From a checkpoint of a small transformer trained on Wikipedia: capped logits.
MLP neurons of a small language model. Each row is named by its layer, matrix (up: input weights) and neuron, and shows model dimensions 245-372. Each number is 500 + 50 x the weight over its row's rms, rounded and kept within 0 to 999. Numbers have three digits each.
A block is one neuron, or neurons of one layer that tend to fire together. After each block is what it responds to, as a language model described it from the Wikipedia text at the highest values.

L7.up2279:538532539490479531471452533484502499525522467514551528555509509548365521476508517472451508451446516492477463438467459533385562491453506569472484487411470458516525439484560563491616538493544474442502431534456526460507478466464458544385479486418550525569546511475446496523481435550506515524468409517517575496390573437487404495456525466462428501493500479452517455567585532449453467489577
Description: Surname word pieces

L4.up1055:508510458530572469518545534563573502499501366463455477425457482561620435453593501455477441469468566437436607481454585513523472455514559457522482521542487404517545462602465489509439398587529429545578591550534480604475509380507547466459466557539501558459483468511518544568418416564533513455389509511498540537482511478466489470533485511521574479462461555548500541498470544574569517538509
L4.up1320:456431564453634489540480527481547521460518401526446512507372512544492442471450556562522519489500521525537493494530524447476527509549481469538450486381554496452428492593422590559567533452521442429517561493591502441582545492475517548478452451493567522514453526447517474593481445491538507391452504571514468477594573454561518503469484587418512549495480539463533429574533429550500486472497
L4.up1479:540487584531474489369502409492501485465452454548482433415579481510627482369496512457521580458503480499649572617526499473491523539447402486492453456446496478484512530566416586455468516515432483467486560550533542474476455532501515497512520451495624459554523584566500458503507446468539460553528401579527541439484530528565490452437456524555497551492501365524480477522466497439413568472504
L4.up1817:500425480492522500590439468480566493463411432528473471446427451419572450528452495397485523543526478439461513528543505533526575459502466504414502518563471454572577472600558508599508459507541545377569587470453485507478551592524490497435513532449469405459561508470462495504479517502527546498530541495488516518522552481486457600366424538490455502533503417527474546463414470565484420432574
L4.up2008:449462593495552458482504400549580493518416597406501540492479440522514387537509546473624424546510529476468495481527410411517537494443501530461564428531541523525437506449528557427457479476415529474399472528435452524590518418464470456478541527565542506531513536498512451459508505549602452462484560523464594466409484466541435436549569474538493560580485449534529519440603514574483457507531
L4.up2111:490532510455517570530441537500492462497533500558533510516520519539581508490574488531436505425476555519414445460476461404526525480526506543429412542474462493457490646625427531443508508512486462542445535583471498513548549504447532533383515500459484477504564485494431527482491517532363525454467459503434549461486548540567495632528558471551478507533499412531452565401537517549506528492450
L4.up2192:500454566448517554586498519448561355549487514483558415549478597539546511512506479475515507480512513500472523594483521506486559494465612503441497411522464467432498477343492492521440461415467525542446531528463394482531538412524514545497561491610536503516546459534552410477507553450505507416510555509545519538520422504457465463535472574493474549465516579428509490457498481446620559551562
L4.up2533:441526521523529525471510464461557502515491513510468457412500442611495463508467454540454596493561447542541524505493522538514470385519375468424463530504487525521512529515477459610476542472600395463566556451455530440502589430503553399497490499426494479519479455541575389627537437493497540442460480447488497515507600520532537467541458493568442531487484434532521449470487466581461506447525
Description: Initial-letter abbreviation periods

L4.up132:473492491524466548438506490617446461515388504500437439475442487546453619411432482532566537494556432513506442496584556445449519526466636466546530470514546476485497393472505476489521519457545529506524460474526570521623467526429556550513497459459545483519542476571490548464526536535480531489514430559498505398531437557550461502483505572489449501510508512493479404431475441458387505518523
L4.up553:520441555373499498502565578468389548538529543457535518479514505456500450459470461517553516540481492406450492456542521496529585567560492497508523523497549532420517476428450438426457433625575501449510521476455537494541580501467544542485445532576457527579492538606469524496519559479458519436454450499506589562547429533504516555487460471557487484527553506513572420539478422542427513500573
L4.up570:517496454528502517530495468502483468540504421463478567466598527589523577429502467490475498399479415445617443507496519569498481555488518579510494565520596481518497475539516490480547537495526451461517470516476448421453559491434541513473448537441493528497548540554474558560415490597553471468502466455554554505362576442512503378502430546503468523448457438410515455488504512466512488528460
L4.up602:457506494574537518570486508535495458521589508500493481534534394528456494513585465581497463436523485482512500439439408509547539555602593506485579430416492471522462414500521440476458494481409460509469524484502499538485435496426496459416506471554575547523449512520563504535495600479595457477515431493465488448517536394425553496547499431486505525480491502375453425423476376509450402469517
L4.up1187:463355520522420515498508561469528487523474409529588489476604447517558565447550514496484547431503466451526403556578439454514521471505514462453437555486496519541471492510418359495548538455558458546524450529447566430535522475474453492551515486514495597524525551543545482480463353457440506544551499534460598530545558498443558468502514590504526513429496411503495429502505472524530517512457
L4.up1205:525492554453504490425480425461534475477473474476515544497544448481431493498457480482459568491466469457562538411528402492513572589436553445503495450434529509467489477486598465558488502576420514420429511506572527502476533456466519547471369492539481537509554521505419538402494632511500480531393503515510479559430545428544615647534441494590492485486469559504502454591542491552388546462431
L4.up1811:570483522487499513456501513531534513476395398503498513518516509479538484570492449487513385478492500513543492499503533414496442398501590479547467384448554474510501479626421507523461385429455461454516424423484479479528452520502541498521517450459559579478490541584519477614471566493581521504485558517498569507405484519571501501526536545520480611514543434510372493483472508592436432484505
L4.up1867:489410523545558562391508499496534508570530468529410502479495491510477552515411553571501489468513435438563470473522531491472538447474491501551493535499576532558532479554333497430388566496474388548506513602487419438569502560476491567517460544494574598577572535481479629554477563549522571522537492490489480476427511517554559445439403647499414491576480447491537479468496503502480469479494
Description: Second part of names

L10.up102:375466515428461530537520507542443545388436457476412515473451418423441565472459464441556537473525445596508477481422531443452524442493409460471534492497484466513539519552475509495467446481446532551489481568461550553520509456532517470515536502430504570485441613550475495503544588427492449445469470445534561497516432501529496507497488451475470602495545606465579624542389482446486431543472
L10.up376:500495445507451593565492466546419512436511478523519467455477511523530458455475507472521516458543513510450490494478524484438479540475513489461553495455480423596454485468448447561479504489488487500504605469411485446466430418554460552568516482531507485468452465467535487472511386562574480458536448525585477493477476457448464473416523530450468524486591524485518567492518436507498474468475
L10.up584:481471580444503502462393454511539529439629545462426484451485458470533446552482494490441497490515478483500534510432490512522469537453563541458465469444431477450595545495501406526504515566599484498450506501511502505449481543519514448522630503522503474420508502498514507494455520472534471496438478449472463505468499440571443512545566450490571464473483482685558479578437476575420514414553
L10.up1108:567572489437402567498506485539561489519497486453562550467595597479507570470475557565586437519457459523548498563454501578477511485496452489476504439490522510487444527459364456496481527544489448485453451509464444544484498515505500490475458561514492510567520579507457578528532584445506482531473557445458489552482498552567521467390486507521410510422518510497497574389545481501520560521490
L10.up1412:501519494491509431518464485436508554421619516485440457412533393553523535451487505518484547557542462526476484480516528487514432567595525480542583415532522483487452577540539466557514570531438496555504410592461435554416509561528537450428477441582452554519560490476499571596538531438524447532443510441470423517425556500495523546449439484514536443531526542565512489565538411413517503461454
L10.up2385:416501515501418495500480446550448460497424509506524615493541478538576464507420387511540495468473558527461365473479497626480521456487512555474484502472543533571516546534472471373534572546489473511400494507497293378479542458484525509515507444575551544539481508431424501532450488521519520492492505477466497517401563514483573574505506440518525464515477481440531500440539453466510459458453
L10.up2390:495551532550505563541493525483511379421581527503468556479497498465673475486528584546441470450473525544470435435535444470484472451505489445418568512492457484505521570521493543515445441522513509414453493648501478493461450501498504543486550515582477575473585503528405517480575532437482496491454392551454509484508555470581456565581535546482487431517530446521439469463516435487523496427492
L10.up2536:513524539603447470526506454555558543544579415495567594550516431436507384578477446548480476451556505456530420604592522517492488432481493575603508473466503441509512533533476530529485456482484461426432525568598483552491465516483494479413497354490526511582506522551489501517475572458406490557526460403468509508487442482550532466477540462468512498499446644620419570466451445524498531540569
Description: Small count words

L10.up89:526480514521494494479526505465480528513467444486512447605552460489457435580457527505462483518489540465600472450481430513500478548508474546530402545480417579488544471527565518591457563484556534559395483504475510495443615423516527518494441499527441536453468570472552514504468466582474517522537550468513476506587425423514499510506539478484428504504466557515454511499590520479491423479512
L10.up678:532476622538470481423445498521559385550570452440535512529465571581472518511471495547543507508532494433485579515498435480518523464443508556499510519439327473542425459505469542548548590450456494538542537472527448577442488431425486449509553498575519461439562537510574530603532449504471454597425473544479529501525533491420527429506503510483474520410477548539460452469481448409458520576580
L10.up896:476520549529498514446435434634557475436474415437526449516488507536504491415479530560546450500531456570483496550447475508484499485445501530552475473457507593577515515482564501486532527507439468452415477591498512496424637492554509506433571512501559457564453556519444419581521445627514491466463674557453492478576433493455566511468533526404519457473476540417474529413494534456457505488494
L10.up997:522556546531467434436420483478555587624529527551572509542483515624501421474431541504487515494473445534508503513576536470518586486522432532455473605411442475443570487512421517509478592572473517500477636462413498435495487429509488532423529509542484459550602517555535605527459467443541491549537487459501477499550481527478474526507435501578506441515455514534480491507479446452461562495436
L10.up1507:503483485476476527477448528470491497576527497454525529449453447481488456507510501511474399485411518511499479508514482508480522482517504529551626530491580530513477481479502526450429508566550503470468417494569467474545509517488408523545547517443429508590545551507438456607457495537529528541454454439408524458567509404419571441540514487549554358483563541460500479457513592509462502528601
L10.up1523:512450476443463549452396480447557494437441529511518480512485487495512436444503435595473488563578502460548464390572440443449504539526506558485537530402554495475490474508524502492544551438428473453504430479488515458542384548623502523464580508472504409466413501559474405478480536478489481523496384577496471510524496523516527504563538502494403448523441398466566516566599451483558494539577
L10.up2091:464521450592519574467439549497504534463504514487536527474597568513514491473495521546573472492432479498363499556513528562394507551444561571528554503467493484433461381578433497479619542417556534493429494505526490594455530428398392478498481478495572405530436473439513513546454542554530463507597533509467515490471518520477511548501469458545466513520532507507476368470432497490471528537541
L10.up2446:563518527443539524539502512498497508427452533496533574487353540555453408473558533493435416476474386439503501532469454435558531460424557440566557507519574559516509548558529547445538494471549502507511575487488503395437474485543527410545444589579459511491525504457450474514516515441452555496528500426471537527552488481472533510487509449517472484487507528606502507615442570485514596514539
Description: Surname final tokens

L4.up438:413491506523567524517486611481566513481457518451478462585408499548475504473518504442493441482562501481524539472431591494504486576389530581516491438471438457452514483458508552564557530473465474438491500576553501484529482542591512471484440466544451469487502485532509540517502554464485503437426464483535550477462453462515506535578505585442502554482532503494409510447507501492557550490484
L4.up1037:351560591520514500507526429438484528447569391581568546458410602481571560457517434512533456501547446443582520477469518493406527450467569467536557523558544487528482443578567508506482420429516494530515514506563549519520461453481473514437493502489516445498591483544499470432430595532529496440539403459438441487519460468537516577493410487434538499550490482570565552492469485576436539521442
L4.up1528:455539407542430478528433592588507498528539549531462499481341617494543543471518457277597493461560488470368490517510503483543494585472511486498470519432509447447525521488438601416568477451590443478525547392497532470486501519542415575419495469566612597492351521476424490504476568556579524496571591451441493501391496553480384516420519457535489564404486512471569455513481488552605562510554
L4.up1559:547565508391509434550552441504556491472472509593579515416530591428427540475507604493469562476505462469484543547515593388370521460472530385496504488577433530508517500446454488454483404562443492556458511432507577451455502403554576495468564497472440487578453553538501473471496470479578488582549478537510525503545514493498445531471548534463480464526569487469474532418489525552535512540421
L4.up1984:516453512506517550443643464508547599494508493512551412453457440415503398543384535452603573532536543473546594497479487448540462499386494479529498491573470453499504480466538482472414555453509482489487478453496539396458518489567552552526553508520562471438471573525497516545508469595558450491479559531540539559536459514495418486498460516468470429573470491511546465585521537480432495532488
L4.up1996:530494419484538481553527450570488469527584510530625465466503523481514482591604510515479505546506573506565519349386478485467471474519521561492484504540408422518529482513491601429465447493502566484542436501567466502490580467518421541429458495474526565612590500542499479513521495495475437514590483478539447422623445495486464533484427478445517464432556485413490484464485443458518552426505
L4.up2066:563625471475491468504578511484488482495523458469568527408479472408561547502513385462501481544485502534490529374493535552353454612515423519569457512569489561565413490483502471508471599579425470485535419550417494556502462552496479425498361352593542506518567478439500388572462514504483431498544462369476581454490481497559485499458431480509541495523544487514539473557561643446433462548466
L4.up2169:529457544449482663426565498563599539609479420463497549498424424410474523481447460523483573504463490452456543535511523506462514450558484501469503451542545534470527398430479432469417465408564535420389519432462562424473535554512498559470560492519568495516557479536426576481583552539560575534484511493553464416503431541453454447590458582515455499439414521468501478560526536514366427418557
Description: Ch word-start fragments

L4.up343:432492476507597518502588553550346448432476504481525392530417413500487525477539508510458458493416493425533499484557532545521453439568552458637475468413503523569545530462444503458426546476501416449573583465432450490490478393503479562491655491477452445482526541473526552509469526472493494524478452564395522466476581519493475458464577545559524545458592424526571488511474494568440562474510
L4.up374:533604491458442578502483559551443552524511453420472430448512436515579468497491562470505473445521499491447499558502401457558481471461546461480485552465548510494482505384489539471492518491518493590441548480615463487455457461518571500493515494416489492542482475370559552585414465553424540453422491471481466529441506553500465452549493363566494468628508495481570489475517554461512464468461
L4.up533:442528483523555487454634489535425540501518587396600547548633503461430560505492500503496477508503504519448539633545502534511448354545491537520477489440493531525447417573501491554475598551487517415500498464403512465640516538501454551586506494469482501499517500525441488497465542561463531514472445509469530468490534497492594453389533506433534466590513448469507549482471469475470455421530
L4.up894:470461381521501531443439487566430444429500456407541486525449462471503450504523531664547533548561367471496517398509483551535433455472573424585490519526495501449527515441490488476536527490460529439492548481501480547476461567426433571436523541519481521511589498461550528518484535418445538509460460515509439439477517526487501524462577482516501498529507484533550578481515543456507456492469
L4.up1025:497508443575506503515549474424442438453510456488448522437466499538580501458406554459464525391464509506552496543498528516560542439379505494509517520451477474543473560588509562494435498558525529557472548504366539455456481623556533483442493485556565467426513506480519419564445515531474542483480389571538545459513575489480465567508529475480423488503547465507381478469498519467589467515444
L4.up1694:453534552351486545482535557534472511505545514456568504418457625484488511507448582510497484487536455502492493470598569555493498436513447533410484585525486620542562484500537520476572628556498518508522580522503524506507528475459498570609409517503504443479452515445509470508507532460504425581466522531455458467371571518481540505458577554490525482461506537548631595382506436471558414458453
L4.up1714:469510477497491456452490568486454509534521510560474495439526507553562460517531475500534537528484401531500503552474513569530489451403558479618457584526500620527489511379548496477450534554535385486622494501513494502508483459580568504447513526481474438544598395478465507514485360462509471581510456541484486437424461354342478467454485620542489438434504466457572601509485588582522383506546
L4.up1736:581461424518485481407470487556473537509426529437503490537540522515545454463423522540430501508543527456535479497538493453604536456545504480512495539564499506527436412394542484432451608471483573518427526519413486536474521453554501485494489457547474452569552520448474547534509546541392465503581540536567492527569528465562487483451554545568466540529523484481490527523481398484370414406463
Description: Quantity numbers in prose

L7.up1541:470413529507526496522435429487464455590471535527497404476477515496569492552559474445507487369476515541473428549490478439383514602376606503388553444425557529533420433566436448418545508508592527506537457522534553556503526578552498526425545501506585440511542597527545449494396474417531535533513479492450390434530441515630582528523507509546529514535433548424457451519503483365538469491447
Description: Mid-name punctuation

L7.up1144:488406530585543471481579468542527491533477482563542449449541483599408486437487538582590508446522532517469433446478536634488500545586448546486421456482591491489518554467501606611467534484523440501402504450495485565410457430478489539553489473487422541479473511471454458519616485514535495530478487430485469383448468468560563483483526494545517558513508519572476533494381525483564558576557
Description: Clause-boundary connectives

L4.up483:536476421542446509438529536495455569564493508434464425485470500514556483502527503424496509471529494440421541572414564450528517575553560448450472551476577480513526542546536470531494491554557520445429541467540533539513526519523584557557526440565560475550455460484488557547526513560501549582512478553594521518504595496543544480472489461505526555473494535507463488518458503470462424464523
L4.up819:387627509500536579443465489423501421488468450483585466394511488439556574542450503549566534456532536432572539401472443492480594648426474516560532396519513512506492508526578517433574616493527563559466520617539605498471492499450563537553481401518575457404446521511538522573475534501517450626536456461558463560569492435570408574513525527561525441501577461486496473512492510450424518552516
L4.up869:495542576406472442511423549511476514493542475534503503510457611442583522462389543523497561447525551480510519586512473512456555429615531416511542539420633443466483436561553527502524509554546546526467445524533547513523414522476517550420507501493530474353508453453486453477467519486516435466576510559460497442478582437527529514544553509477440496532480504457495585546457504454566496574548
L4.up1075:552460387528509558497468517440443459523456527502440510438490524474495611489523527509561525453556522573513477508456481538429413509466536557468497490456620553571512451607476460541404552489502488535460468523527615494407448469466490399488388441533578423483480487550505498565587512516462572518521485577568455470511497511489466520502473514455426487497534510550382504502523543456552421482459
L4.up1156:457488554549555493492545595520515475522569443440478472442519508513477540542536524474610481556469525543518495437498472603445453607428447489505487480506540487517518545462479365436503385468493584554493534540450546557444519519514527435497438469502463499543474474518518537536539500419506449438477366465506481501436505541511538467548494401469418481499486531445495536522429524454534516496548
L4.up1336:555398473447501502562549463587555502535648544430465371477536607512473498474440447500470535533420466409467462523514428447472438452442482511576499491470568595510455590506431549527444543568488406521548507530510473505528566407509475503474457557569589488591489510490473466495528445509558537492513494444524488491585499475447551514473447409533496515446439480479588553505378514527588535491541
L4.up1928:525510497516510520504600609547478509463475502435430465497564420451587471464443531541533552486448475518454478467473526541468479464486523507430465512511410611403465571498570538468501529486441471482456533556502622566505460439565486494492532459550514498568552479546548494458523597477433550528508503481453576512534611565440535502455412525544504555548522548532464422487516511473510466527467
L4.up2364:512508524511508589409516483463475500458467505417499512417456555521515480456499508512469511615437565493476522496474482532520516503432571575565533488493595559487586449576531437521552533526498453540453449421485432516547539555554474558459476499536491476520534505517460499485462468488505509587538553548452451418555507465578463499512438519563457535553498457501560443554321437424573476525383
Description: Closing long parentheticals

L7.up522:486531559473485495523586439510445500463535482505443552547555587493477441498466455536527507539583490387477534599492512493505499584416567527546519503530509518471558552456550529486448562563479468517414531493413419436514472537441512537538516523457482515461538550437513413532485562495472561560496444455474499426479525614521481512541611405434521546534472437529589569557517544423514439346535
Description: Leading digits of numbers

L10.up200:485428535497619502433438525500505363466470504475467492474522595467517487437432541524450625427401550499484513458476478577481596567456515577492549474515476565461462467525420442467546473498485493395415560512521497517525463505473566460469443587583435472481483479501484470544493492492521367475501491511454490513593468496628531536486497537531415508510485475463570492468534542570493433524551
L10.up548:529515570469452486434513406615473512555496460442484549572485540481477508454544500570512453505531520509593483529484504511502496401409547490428517511537511309500510524445407454479513457506571427557484573487558548495476569498539553531586480541495532517525436535580531556424500515487536513471525572495467455482479423483500449463528545508492491548500598485459508507459512554562463429460531
L10.up1188:491378455500423481503468448385511497487597494512386527424360501501487538428479565594495554404495563527452526498535459582535474483449500510511491521536570545482533489484425480494484520533460410373500456500566545423468488563478566461543527546530507587479511490489469565591472570563606491524460553406458387498533583540483509450502517491542548527572453545510483498442414531463469514587519
L10.up1715:476491505501466492480410454619428507485452495586502518490439516462502408516404475420543507462442512570526541474521567458471515578519559483499581600531474550588394496471411475464451593528553487485463501484449501571459418491495514437581454485515541486542480488535504535478478481463449463512433555544504484498490550418585528441459484508488420586503395599436463385541461483531494474460479
L10.up1737:525492469483468475504559451507475476539444506551414532460432580525567470453527529559439524550462560486505454519556587560480490389426594550448563470521515540483569428516491559569482489562452493463585497544488511464585527463542392528511395493477606480555400497476496572504391548440523508556517490581438411440491475432529483444545477434495490472535503622430490444488423468472554504522465
L10.up1999:499528527476451488498478561594576466429515430592559457538500472500498445446512494606555506507521510437502442544481489463554611572480541521442473431481574535464515455544403482556450519465489401496554458475480492493409504586454501436483547545423533452475444507540488501492518539479511502468470521505489506471504500530607588504490431497504522503539541521529558542597494542513425499521508
L10.up2188:465531586422507384537525437414519622442500469426546468409442476475435521487491514473528484592556542556526414450464511442609465471485502491497517517425493500517503571482519411498442546523503524506452508407586455428428572466461536450558508395441499498459433485492479552553539446433519562488549494421392510575485533392478647538449597477499577512536519509398505490497511549467459472519514
L10.up2247:466528541453447626524437613584431526530475529498523489521559428516417492526416497529481501401553539502439417507487441416491579620468510548456540570485540446377528520560471404484516493433496426548452532525532517443528567512517499612485548553477416531523499522452593474492617526551512508602503381539500485554503477417580520481441488460591509589539496479467526492479517488558446475517426
Description: Punctuation inside numbers